config.toml
n_layer = 9
d_model = 224
n_head = 14
n_kv_head = 1
head_dim = 32
d_mlp = 448
vocab_size = 2023
activation = "geglu"
norm = "layernorm"
norm_place = "pre"
norm_eps = 1e-05
positions = "learned"
qk_norm = false
attn_scale = 0.177
bias = "all"
tie_embeddings = true
parallel_block = false
init = "normal"
init_std_qkv = 0.0274
init_std_o = 0.00456
init_std_up = 0.0274
init_std_down = 0.00456
optimizer = "laprop"
lr = 0.0012
lr_mult_qkv = 0.5
beta1 = 0.95
beta2 = 0.95
lr_head = 0.00766
grad_clip = 0.5
warmup_steps = 289
schedule = "wsd"
decay_fraction = 0.692
decay_shape = "exp"
final_lr_fraction = 0.1
batch_tokens = 16384
seq_len = 2048
doc_mask = true
train_tokens = 134600000
steps = 8216
dataset = "wikipedia_en"
MLP neurons of a small language model. Each row is named by its layer, matrix (gate and up: input weights) and neuron, and shows model dimensions 80-207. Each number is 500 + 25 x the weight over its row's rms, rounded and kept within 0 to 999. Numbers have three digits each. A neuron's up and down rows have the sign that makes its largest values positive.
A block is one neuron, or neurons of one layer that tend to fire together. Before each block is what it responds to, as a language model described it from the Wikipedia text at the highest values.

Responds to: The comma after a fronted introductory phrase (In 2017, As a result, During World War I), and the line break after a wiki section heading like ==Origins==.
L6.gate48:487530534478456526500473492502538483486491515442490523515488529520493497551535516491500481449554471504480495508517475505464526489493481466509484456501472483541485470532512500466518497469491516521515484497578518533458510484487497520556523492434473511501524510482526479558531502485494529517504472503487525470497519472490478493509475544475534504496516490453483501443538485541505538490516
L6.up48:472523519518505489479453512523515505516446478514476496526528532500482436499505521493555445506504496519504530533475484533511482504518487489514467489471478576478473468524497516523483486455565520503490511486524501491444490478519558483530495509544506493486552473476503512549513499494541497482529495546475492490501458544491517475478486529525455484497521524488519496486532465492511524437477
L6.gate55:464489511489479531509464514483547505516483513492515440503474517515506507486492528514519486493497476476464470518523500504511523498501463479520457470486493501510474501505523524491535516490485521513525467488483567509522529519515517467512500460490536470519554524471506472495446519496467530497526477456487525531471541561483523532471474523463472430500505535485452509468472488460536514466499
L6.up55:526461503510478530465533501509519451489470489534513472508524501494486511518505479521481470488505549468456530537524498497527491517465471467504473479476486502491478504500481483500519514504488485539533508532523504464559498511505548486505475525489492530520488509532483523494508489488481531497550484491494534533497495524492502524537496523494511519485476466512471575488504500533510474486530
L6.gate57:500521502493506537482416488499519496519488470468516501486524527512499522510582477496477480510489435446487478496512525522488486493504513458518494494538454494517485550542496500532499517454529457495490490521483460500485500500523493477536487451486467514500545490539505495511501537493508501469495485491490521454496534518494478549479461539481485479521463541473501525484482478494499537468500
L6.up57:483515550472479479509513475492472511518526492512503473513493493482490542471497551484536504452512511503527510529466477512477523548550550484490487493478482502490461475533515468479479497465478480516529515486462459533469529506501474536549524520504469480501523496532504506533472505466495538491497525524537489462492482489456515458479493521525489491503541505509495544466528449514512516490515
L6.gate283:537510500519461503464508490522485519467494455500502486543478546515470495490510448492505482501523505535477497531497525512459520512518529512510518531515496525521497497497481478542496495467506463547527518515495484485532507516470539478538468497497478505509537449504502534529499531492489484497497544460508518444498514480494469525459504489560477496495468531532492506538475481463475492511456
L6.up283:476479523463510475473492462503452463527522494469550473545493551505523572479481507483489509538503489487493497523509517513525489541488528488497481529491502494502505476516516519481517551488520516511539508486510555499515488501495549476539465506478464500502500488518506497468459506478494530482492507481529495468476504535530548488463471499522450466500457517503506561498491522483529493524479

Responds to: Connective or separator tokens (and, comma, |, dash) directly after a proper name, mostly people, e.g. Laurenz Mädje and, Barnes Air National Guard Base,.
L5.gate11:505524513524470497490506547558490521465495503494481512501521498486514529544504499504483476499495460543479497511480495462443517476494549534512519514508527530538513490527474491499491499540476505524529507499490479493510448493478485520510488509486438498514469451520509477514538489521486473527470499514515531470516470467516513513504468501451524501505505469508498485499533495549493476526504
L5.up11:519504526495468492466485517487490514536557506484483444506450510473497482548543524483466516515509468490502505505491492470475514496522527489484502512453457521559482447485535530518499503523506484517487480501510491508499498494530442484544560527497459490515479499490515465504534528482472496437499504540505513502456565516504497498474459514470508462499474474494488485504544496495534498508536
L5.gate36:541497542486478444484544498479435494500502461446516504506480454492478493544506527477481529536490494483480475474500504530505506480492548545502513531470485510473493490523496505475527533541505509462502494545494491498574534505505525555487489439525538505534472500478484514502508524430529482491517525538515478525511487478506472509472502518512437516499479488478494479532496504445502459508478
L5.up36:554458502494519488517524458502488508555462468456481481465492489476487482567459540494510500491540478456469524524530484516508507482504479483471487488527535535466515523496474521492522560512462501504492466520510531525508566514522463513438492463479524531537446522517509507499500496476539481522492510496528515530512498498477507489489503542505495459515459476486527492497472456507535443508474
L5.gate50:497524499474484462522549502535480493516492527467491478498489533485484477503519528493502540516503493464502490494499494516552526536526476509527483499492522443460487500445541529476518494511512530468561466533504529519500516462463530532495465507499491471492495418508527484496515514521547465490467501492481500565501489468499519522487546554507486491484481512482515437511481472517514444489489
L5.up50:475502529470479479529511504524476514530484486506527474488515521461477513503515506526467532516526494498468527471534500498515512535547477466476501518449483506520499512475509548495555535562498523528507489474498530448519497499476498488496505464484511494492503454511565496507489524487498475537502540471508519479536516468518501500491464526488502467510515532532494493540505466473494515506486
L5.gate51:513486504483518507507503499495439483505500470491509497530493556488509459533537511543483483526452521493508480489466489536490496504476498460507516560511527558515479543564463448473507494495492495523521496511485529508467490527478541490472515546488472466538524510495545484520497499514487505536491542531516500460503517492491508536498513491512508508514487497501496517505512523510498501510530
L5.up51:497479533441478511518521490498491528525495544516474468503468478489506487475507516489448489456511477489509485489489509482464543527497526530520517476487488517536486492517471495525521474509491496486526506513504514491456484473565547496520509495490523507476467556506514510472491493501553488505502482563519521471501502533499498488449455521512445507487527451486533534490526474560537502486494
L5.gate58:494506572483469540520474485478543491483514526526484494455464530496516504545504543471473517469531490515507450498490527512474474500437502470553502513462489488539520498524529480491461440517471447482466484476495488497499477514508498512521511552447493500547485546506464500483504514536473544498500503524475535492492513507454455466452453484518506511486528453518491520500533489507470557532517
L5.up58:496516537514485555509471498539516488495492490497509491495499534442499502519518533500465514508533457471491510522523493522497501510528510484502520506448473501516454490542464480533501509494509467489485549487546474501501501482538511528558466465480427506540496493492512493510474517468499508517518499533434466484476498518504479489521511516489484508483465483477476465519544481518488541507504
L5.gate149:489547495540475488489529487464448484531536533503474502498474502496494484500518503490507517495502543528541485452537498475487472496493524511560484536482506502509501514532535471522455486493486460502520488463458520494503517465502518506523497502467509494527471525486452484510492484497476503550516547523515510436528515516498488496496492494512501478489482482496503473491541478468461509513474
L5.up149:518503507495493490493513521493474484507533473513492480485527497520482464502492503462525532526494480536481507516487479478510518476530508549485525510500539456508503516495432505545470510504468497481476492508487501500518478513499500547513477501469480525466491471504490479460479467524490519538510575528522493477487539519524507478507494497456478496485496494481447500542511514523487493516523
L5.gate228:456506540518462489500474505472494530508514520517527496488409499457467488503488507463492520479489496467493476479519514493495491473507530500535544550473538515503507478523524480531545523493484504474509496437490483490495525479521492538503477496477548459489484497531458480508485523476475537478479458533496534482490519518503493466477521575470511485467469449532485530485515474511535496517489
L5.up228:492501510464471494530557493505556471496468511459551443480508499503513486511503490504507475509516461469492528467529528499518462495521471467501490492525509473512531531478513540476486519480483503475519480493510545519532485521431497492464529484508456527473485486502510463533481497521524481469503509479506470513547484512498489477499520509441527514471498525504508511498484532508509527517547
L5.gate236:537534516516482484519478499460485515492490487546493510533446507493463524510542477506479484488493494547518491491503477497473489540462490536541486529496507492508519507526455510520493450514507470491512491499459486519533478517547496553506513543502460497537533531498434493478479522443428526520543505509484484471573503530509482527468454531525500478522463504521484481450529511514495510497496
L5.up236:472459539479531491527531476526508496532495470510516511475508519498442451538460543497479529526481477515513463486475495502535497508500506485508470565508566539499473526486473494523522504498474525471507474509488567508486470519517522520454461490495476504537480477524513441505489489513533477495513535520517508487491519493479491482494494516487502482506527479496475502484515507490506491519553
L5.gate243:480531527480514493509516500463479493476529466482503457484475488492506485525573516480509543477521524498480498516498505505506481527495511499536485539504489496502478521514517488473511491522472537529446509477466497546530468454539502521504483510511518492531493524537475478511467510504478519508538564526510503466484509481495486497491470543495475528491425479498464541480498498496450529511487
L5.up243:454500522520509503462518469506471487462509478519469485509498478486477516488478534482508521491550535448545493458534503498523466493507501500481509517495538509523504508522528508449456524458528508524471537447507516492476511495499522499467521541472491488518459495508471486482493519456508486477459471510488525508496525511515496499491513507474441478484493453484523533474541515483499508490504
L5.gate328:509503518495500477491522507459448484531504508489476519494475511514446476519521525516495526497513458501477486512504526487474487513475525499533493591479519505518524522527526517509449458535458519505460518467475517536502486485581503523496487481492514471511472508510462471458479475473530513510490510538492493497516535532493481506507487480487478503512509452520525485485545507455506495479513
L5.up328:489522511506488479496517492497487499480462507478524524491513478494485476495455519502526446482486536573510468499452510415487515505486521530501539522502557494514507519536514488502479509494534514489454474504488530478497482502475461523501518546497423517438509520485493476495494505492493531488521520512491528484479512501525491470538500480488522512512531479524455457501497511516510506529503
L5.gate334:492508530522507489531495474507471469509466504520485465489481502479477503515526479488499493449486465511533512510479524507516548533488456500531458509526498489476484525459522507562555481464539468507545528498453488488487545495465497486521493489528546500470454512495497514493515503432494499506501564494461534483482534492527518501470520507532501535485514491519479498515498509490470490485509
L5.up334:508606506479521429490498509465458509447500492462525503517471480525519482527505570529494499491487524467512489444506553470530529471470489487539505566486512493534488467487527489494512472468525478483506495520482512469501461448491517526496509498485510510518513485511474462483502511482501462450519462511503520527516490533516504491493512507494476517483487505499492494501531502467499503512458
L5.gate350:475484527480501462453520523513487524527493504476563507520440528492485491487470541517518550504525487461465513521495504466566515504516488543473470520480548452496489490521459507497516524469485488553547497490477538465523472504493550483484495538496548525550520471464538472510500523481503497485472505479526537532479481481535495487464509506502522462510555516535499494507488478530475471508509
L5.up350:447559512468534465497531538500484492526512458482524484518486496505485503579500496523518522486511524496525507479484539502561485522471489538495540539491546501517525480467487481476521498503521508509537482504466527506507476474500557484504476495452487461511492476489510467513477531522474489489457494458465510461511453485549503514446536503497523505534474506500493486498535456506514506513531
L5.gate376:502519490522478488490471473446468495521559549470548479502446477481439516527562438515496509532456498495528501491526512505515512488508483495514509515478497500483541492493507526478488513538496515465523477501483499502536527475508502478515500480505484479495458488498485462533484486490530475483506500514505500526528473468507474499498501510473529488495457515525512517546507513461454524501475
L5.up376:509504503518454539524523458528475484447523511495535509494504468442467508517503469466441472528458470508480491494513471481473521476510504494526464474493478507463515534499462509468477489561486512488510442526507509509518529502485476549514485486517461518522482521512501513500489521497488472479510516490502558516479519452508491502516499495498502498491520518468485455533504494491499511512469
L5.gate379:494522522562527446484510463498453517519551495478502506527491484452472507517547483502514518497499486551511488464511523505504502500490487517518484537535535500485474525498479469527504494507494512451499464518453526506537507501504464468471482517508516480479479453460490537498471528483527469540462527472504467487508539503490550472491535508503497498469500470522484491509554466490484482504499
L5.up379:496511487506483475514493482460488529535523487496515518556488465448481503505510493506469546473498512497551451469484499490451505500490527546511510505505509471483495456507514494562495528516475492485482481491485511521513491498514497552522512508506438507477482487466492492485476522479480484485500528518478496486558557520485495493518518499465487496468458474529501516492513478536537526475459
L5.gate415:539462522491495527496513462487517490493490481514487506523500488509501548464533471483450533457470513492494506498475498515494571520485459498488469475486477451489519472528489534452521496490505468535534494476480461522490523516490502457510509478515489499498547503508531504518480489473479545528532477541473538494538519482496518485508438507511464529461530516462517508470534534502510488479545
L5.up415:501529528491498487491491529485451508483497488535464530492466536476504535490474494527504458533474519555508532510513529501495492492472494518484474520492532503523497523490519462494531526481504502490503490507480533486510456557502497523504486556514505472538555473498530497497517492474406506490524498487540464516506517541481488501479520489492464475568494499477506519465513525505508505530523
L5.gate427:504502490473509501473485466537522544523550537493509466507508465485490494497508481517469535515498533487449532470501492491513515525475475499510516542474477479517523495493475517495478514515511532490485525545558478491520484469490480474468487441499514526453541482531497501512508508442533456483503520495481470500572472494515527518505498512492536499477484517490540447536506492474502493484474
L5.up427:483466546537543530499495514496487484518510514540496475512482512487441472502531503467502479488526508515523489512494478472448574521504498501507515526496491488525498531517512481517496480547508494505467552476426474503547457481498532480499444525468512555501515535513483469510442525465479506523527510508485509499490500486530475534485456503494464489486521467506488541504553483501482511499511

Responds to: Fires on the separators between items in lists of proper names, mostly and, commas and &, as in Dinu Lipatti and George, Harland & Wolff.
L4.gate216:568455507480508459470542492509490495509542520487487520496521495493465504498531510467488538508470482516467505468451483498533480491523508508515479545520556508506486494468458476531463545535503518476522502490513508506521482474502488496442496497526555491524464463445487492485479518513510490534490546488511467508519538507531558499509529515467500495473493476512471460508467481523501482516514
L4.up216:515493520488489506477505466483503545534526525483524468457475475438496503516501546451465502545482516528459517451506485470511506513508483509528523513499497506568485486479515495552499508526494497463508505501492504501558506497506477509513520509501485479530482471492551475517459536489493507490493492504503500463519537514470519467499484534469512448461539508492499506514509498475476494507545

Responds to: Articles (the, a, an) inside titles and list entries, table-row-opening pipes, and word-start pieces like an in animated, ancient.
L5.gate4:496461472498499523503490504513485506513496526515470511486504488483458496440566457501489516509503538463495490522486482456489493526492532521512506521482475472509446506525504496514523506485486521494471501511487530478496494478469518536536513479542515507526503525521474580542489512467510492562523502460496516470517480460525479516505478523522487498458513480519482510487510523460478504490446
L5.up4:518489572513499486563520486504484460512519509526455507509513527496519484531494482480493523517474481491501517491500480523497486511491519519501502495497464537498506539488492505485487498527504536481472478540458489533509499477477477510546520525512459532529477521451473491433487514542480490542475500507507526485498498504477480460525506492483444541480442510502524480505569502497547500493494
L5.gate18:497489497494491506491506480479537498510468468505493493506551488490571473501477522510479522489498527508456502515553508516450490481500518481473548505518495488541475505507473485523499527513520493507507447528536502526524479505480474496486514471472485489490468517550487514535481493536571440528496543529485477498510526500514501454500478502484521443491530497495508490488505476536451452510483
L5.up18:460497504492518490513554513487511465531469490487478509527517491482485463539572522500478524482455517443515458472520547496471529487496508479476502534490476494493524495532515536507535482499515515504493480492519507547507500499517513481569490510495478489512522480472489447446437506506487496510496537504511499528546504536499450486476515520493469518486497484521559468511555500484535504523513
L5.gate33:516544486561478487532447506446513506525488469481498516539502518534541538493501495495477473502480490446506531503496512507484528549482491496497500513479501518526478468545489477488499517484471535518543515551479495470494506538502499497512498445517459514487521491500502518490419506540519495523498517479509506498515512452492476497540460484476458518493461459500484516488467482500502485484520
L5.up33:506546467502490478505480448491525488486472532526511545500497476487525477524499492488481526484468542494494509472494513474494515496475433489520561501523476542531491510520490483513491506551476489513533513498445486491487529478467475510495480499507486467516504516435487530548476512545498497496483496524512475479494488508493501483540472513499469512490494475467495486526507489501548485480528
L5.gate56:532463499503518504514442479505483539503552536501488476481528553499446500510471510473486507543490506524485485512438465449512513509480493522526559552484524493497533545507451512521461492525451561497470500521455546513517468474517461531478511525497512530517525507498487476484521512536488490503493496512490540501491508461522537513527503495491515495521512503502469505518499479507534501486492
L5.up56:510498471503529509530480461499468460526544537520493485515502519498445499507508457481444522517469491495460487478489480531503494529487485512476546497469495474514529519467481513527509497513475518498524493527508508502455546495511518478440503451473521494455486501495481478488510510490541469492476533533480523506498504478513506488536477499476514501496512512504508494533493492445456488487496
L5.gate67:454507538519532475507504515495486516499526522528487456480490524461492521487490530477525535486469479464490501527551522523497486469545549506497505462477494477495464466519465496503500545500512526527465533523526451535485515469487498490493518476466532548508492483506445492514550506516490512501459501513561553513493465512532478469489499531511499456483504515552493475490478472482478504470477
L5.up67:496467475497494469484493493549551481470509538471498507457494479507519515473472552443499499539510509456437488494579462544477469474507492516526515493512512481529503446515488501508523531517476535516525539525537467511482504509475490532477514496500501532500510511534483489485533492503536501498490528556527493518468538468509520498525498500481496481488456486502442524488414479476480513507523
L5.gate123:540467454483484507513514473521490492502520446560522514489496561486515477462478492481490523500507504525556441491499507479467492491537482505559492494504510484502486510486515457491516481508465540494504471531515512502459519489537500527480485465535498498459523530515504503527490492444505501479513490495492472512503530474532497517533502481499482499475464481463501502461513503443465485461460
L5.up123:502470505508479467486481492500521526477484481518481526506530418530539485469517528513478501438474486520510457450506506470484555464491511477514507540503497513498482493489489440510565518503468482495489508491524463485514496467498506515519488482521484498453491502523515510476517548493509556506523490550501484498504481477490543459515510527497497518452484499497508496496481487463520474503510
L5.gate142:483472480511493494486534500541502529514511533514473460494508488486473504521485531488507497535524505494503507456570438456474471452507511488512546534484497489551490503494507497552471497480540492511489537487515495513502540441470498491450494522473536528484517516517533457507489510509509488468487455517519506543497501437505471487487538476490514495495510506498457511510459479493476482492528
L5.up142:506495504468516519511488545495504482501493495504510530515504509443473485526471517545512508458520506541553481537508522483474527479547524477512522517484496523518501500485473500490526518473471527513531472507520476465529516417493490501508481505503467549539470500504522503519530473507507496525478513509513546474517511483571431484499517510516502537477521504513496487490498524528477500491509
L5.gate171:512528493521488482474514472488539473484510530520494503502512485488459507498526488465525513464487529510494505506461519503516505524512495504493573524510539482495528543499503512521471549483482527495484448503534499509480486466553512507462480505490513457494525480512529509491513520561449474514513505466481497460525490446489488485522533498507523517536512466515508469496464506507463478450484
L5.up171:506477498491522516492492491499539497524506495466513505516480527486487480517509483453495529502482509534538477513511521475482525541442496525523541513513510477569512510485512523506543501563495510499482476507541477485512505511511505500511487474536506502504518536540518490451485514523502505524473467496500489480471486482544492512494521488477494501501514467515465510542507518518480494470542
L5.gate237:493506520473512515516481470499528499496525505538530496502507518473502481466491529543489438499492467479503541521513521484519527484483531572531558507478482457522514481466460488523516484481553502504492532486501513445453497506488481502493492500486490501464495487520524510488479534477501509496514509496451496477499519489509494469506491505523526492477501514495518510499470509500446492545487
L5.up237:510444431506497503481505507477519476476514512478478514517497489484506455482495528531543518482512489473504523515520479502482489496487467443462472524534505508519489523531493504515514522475487493498509478489528490505555511499515539462476466496464476496468508485493476497515517515468476508549549511505505491499467488468508498494531552520474536483528479526488495477506509499517527480495512
L5.gate266:544448490498521473502532482529545513504523536490525535522518500500534524473485453530540512487484534478512509486505439454489540509467523523503543519476497490545515545501483537518489474474512550494536495498459498525461520474457477496486518462559510533465500473521497506516487494529522502495479519469502476496510518507495471467518490502520583500459518498494501494498498530508504481498507
L5.up266:486451491538528451524523490496533522527501540491491507520514506500503517535487509455513547548506504461469540491500470505469512514502490513522499535426517499516516505456447517487505496508446543478514498511516479491485505495460531494482500479516584512512567469462508470520519496500499489488472499486512506534506478504490468454534537543486508515458512476527487468500513469499480460500511
L5.gate267:517485487437521464491512490520543491456468504512489506481452517475492531460506527483482463492479517439467513537517487516493482478463453516490497499499484507486487490515493501486527524446490510507509499486508461475470524500496513509474494447524479489490487509533548545512517496465526515534555497464501519539498509493514502495500472557518464457511512470487482548510524542467494488506486
L5.up267:512490461494515508502462534496533498478484470483510513509557500502467490477517481487495441514497485492516488508498516485475545510461471523527520513511529492490503491489465502520521502514546484485491532522506502485505449449529512534490501453516509495453507482493549511496464471501549502490511541511488478495480504477493520498515509541448483532521521496478447491492472493489464516478450
L5.gate295:538499423508517502506461490461527519478512527477508481493483533498499500533508472481495540536487510501485504508529483504514475461507472530492521524438500484488520498500500489520452514556463545499518511532480492507512481505517489502468538425525472453515476481496506453458521528528492474508477536531514503496492508478497474533503530510429508468505469545513526450526464482499492494488523
L5.up295:518507482493501496556480489492545501507526468495487500467500529500490522536508491482491467526452507516509476505484476520517503474493527534520545479487512455452525503518509476446491520501515555510520501554531549520475522486486507523509521488483478517481483527507503472482500508485476507495478489502523515461462441483499468518480515483471491490507474480474489510540502512499513540477486
L5.gate335:515465488517513478493455524505489516526482537503530456543454481467492490526468493525495516530516502523521524533547507515500507472500547501522488523499493504489468479525484479536513488532520504477497483527490509487527444504494498494466423501462488478555456454515458496552479494558494530560488495511516478494530523494500490488517506511469504482465476468527506452533511499552526466551516
L5.up335:528488521468508438458463502449473482513518477503504509492522509505514493491468515505495506529519515499503509478541488565542490484513486489500481531484473528510508494499497488521511569502552491516485493487530542474513481503520546495480452527506502538511479455441487504511520514481499492518514512492540501511475483472513503494499522494507442451539516549500508485483514504515477492535491
L5.gate364:502488489463497483543510504521512519470540524492502521494512464512488509443501478494455504499485489488512472464486507517444512534509524517514539537503481505496481474499438481490522521499467583475497502507506491500484507456497495492465494495516520507479542486540496506531535502507531503551482499543497489536483480499519485478517485505433516543478495500493479479537461537473511491462496
L5.up364:423473522471525467478487468485450535517467523520490498482504508500504484525491518526458555534456511490518512489533497518517514472483546496517496553501514539504534531504493488540490512544459521504508442482476504491514514493489514510468464498507467518552469484464492473423506509498472477539503508491511534520540459479491452445504502497483512478515510491505495489532553480489516492506496
L5.gate394:526500496514432489437491492458507496521516502481544511518481471480465500519512500489519504518507512450528502472502480511469509493487518477525526537515502487484529496514473493522485520554475531488474457483536529498536518447568511532475475492485488483521498487474501486523462533493512490498573499535520494510506536480525486472491524554502481528493478492519482537487488477533520481484537
L5.up394:493538452492480471485460509472486538516512501530456481503461523462529509498504487521452481499444490502502499537526509494467471499488482512520506502495518486491524520528528500494525498481514514501514519498492507489514444533514506523493460495522476450530493459472536517478506527515482494547523501464483547484532513519517507543515493477512497469514493463459521452514505515463473477474514
L5.gate422:541445503532517491472530506519525517515514488510461509514497469515446473490512490525514503510444532532494486554441430474476529520498467533504552534492506488518497510441464488528476469535492541539503524496501511479534517474523482523469518479533491491489518482535542511509487526570494458523500516520497554504487466471500483519531512491481488524503499486531454516521495485529467467488471
L5.up422:531465498500507515514482435494521526517475520521508490442506540482497500501496519471511523511479524486489476492486513509504512482518464480472489487500517484505507486501549475536515504507498525489532500507490489527503464500495490547527501523496462541495499523497455473508488529529426547520502483496520466462498538500470457501497463533527500434508538504516498507520487463521584491502510

Responds to: Short word-start pieces, mostly the article "an" and the "n" in syn-, as in an interview, synthesizer, anesthesiologist.
L6.gate87:475492471508461510474453488493556531454486534534462515487480563481504493488493485480518502497512508517495488511497489512480527489506475493475487476543488485461494551521499485521493494456487524521485490540477489500476530483500457477504481504500514489510485484518529543543521492505504494519465488485523499461502481488484490508465484474488501440490498511482501485516513499547494510499495
L6.up87:433487520502528497495500480501570500516496535500495525520509481562545498494462519492513537513485534478492480551484448532487549538491508524471483486510485464528505469505506480486488470510512469496487450512498490552484523489463511484483492490501491519521464465542479479504495510498496501484483518500512477505523506481504493530491478470487510485487484501467433533521508505520474542525541
L6.gate205:475515466526508470490488477498520468473499538514554486525483483500482515479498527528500499521486540448470515486472470505514475540511493534453477509519504452515510496485493527501504478509531540484483477567471513524514561495468506475512482510539537468492463489527495483542467519511514510519463549514479493523512466508518527462522509525495519544489472504507523506485567523465524476514491
L6.up205:474513475497471497489455495475519472459467502527510522516476526496515479498494505510525486458514533494530491511448496484497539527499503503466454521506483508486517523473515474521496481476495524530509485519508481506499501515502530483526470519482492458476528504516524507498523499565487524502494464552540534477539557526494521461512460512557494463489498442524515473465502464519517459542521
L6.gate216:484518472532462492460463501511542550456475494530527543507469499512513513471518485546494544521499515507492504522488445453480478489499490534504560529500502480551501487499512481541517458503470486493494547504524502506489509519490517510493498482525518478529512440547483521514509520501499482509492495521497521507532490494481513529534541475509473478482478493448450514477515487488461506486471
L6.up216:498485459513454491491501482523547480494475473498535488491494508560495539513489457501528489461467544535526500508493440493504503482480518470505493480521518519493529490473498464489564531539486492477579483502482496482485551499496480510490472531512507476454498505522499503548533504493505516480499508504505501486448471514499507476452504524476547464499504498496519489475513449510527497480455
L6.gate284:496498488520506467544558518508509530524493467508529500493466509481537475512474491527451493534488486485509464480510508507502508455511522510520493510520513481513476482591481478475562512469516487481469489479535466519461492453429552490503523502552493486548496502499506505517514479474497517519463514518503466516498464511515510515537506522475500500523493506483515452468530539493494513487501
L6.up284:514451465503463503467463477527519487500488461486452516530511486499478506495468476495500507490509504502497494499533491463441537487458511509491510529512502476490497505506483467508476536518493514491524508495523524495551538505515503571484508522513535531498497473529492537501454526521495498515485530477527527509508521469507471483475581522523550491481509503508502500490473497471494489536527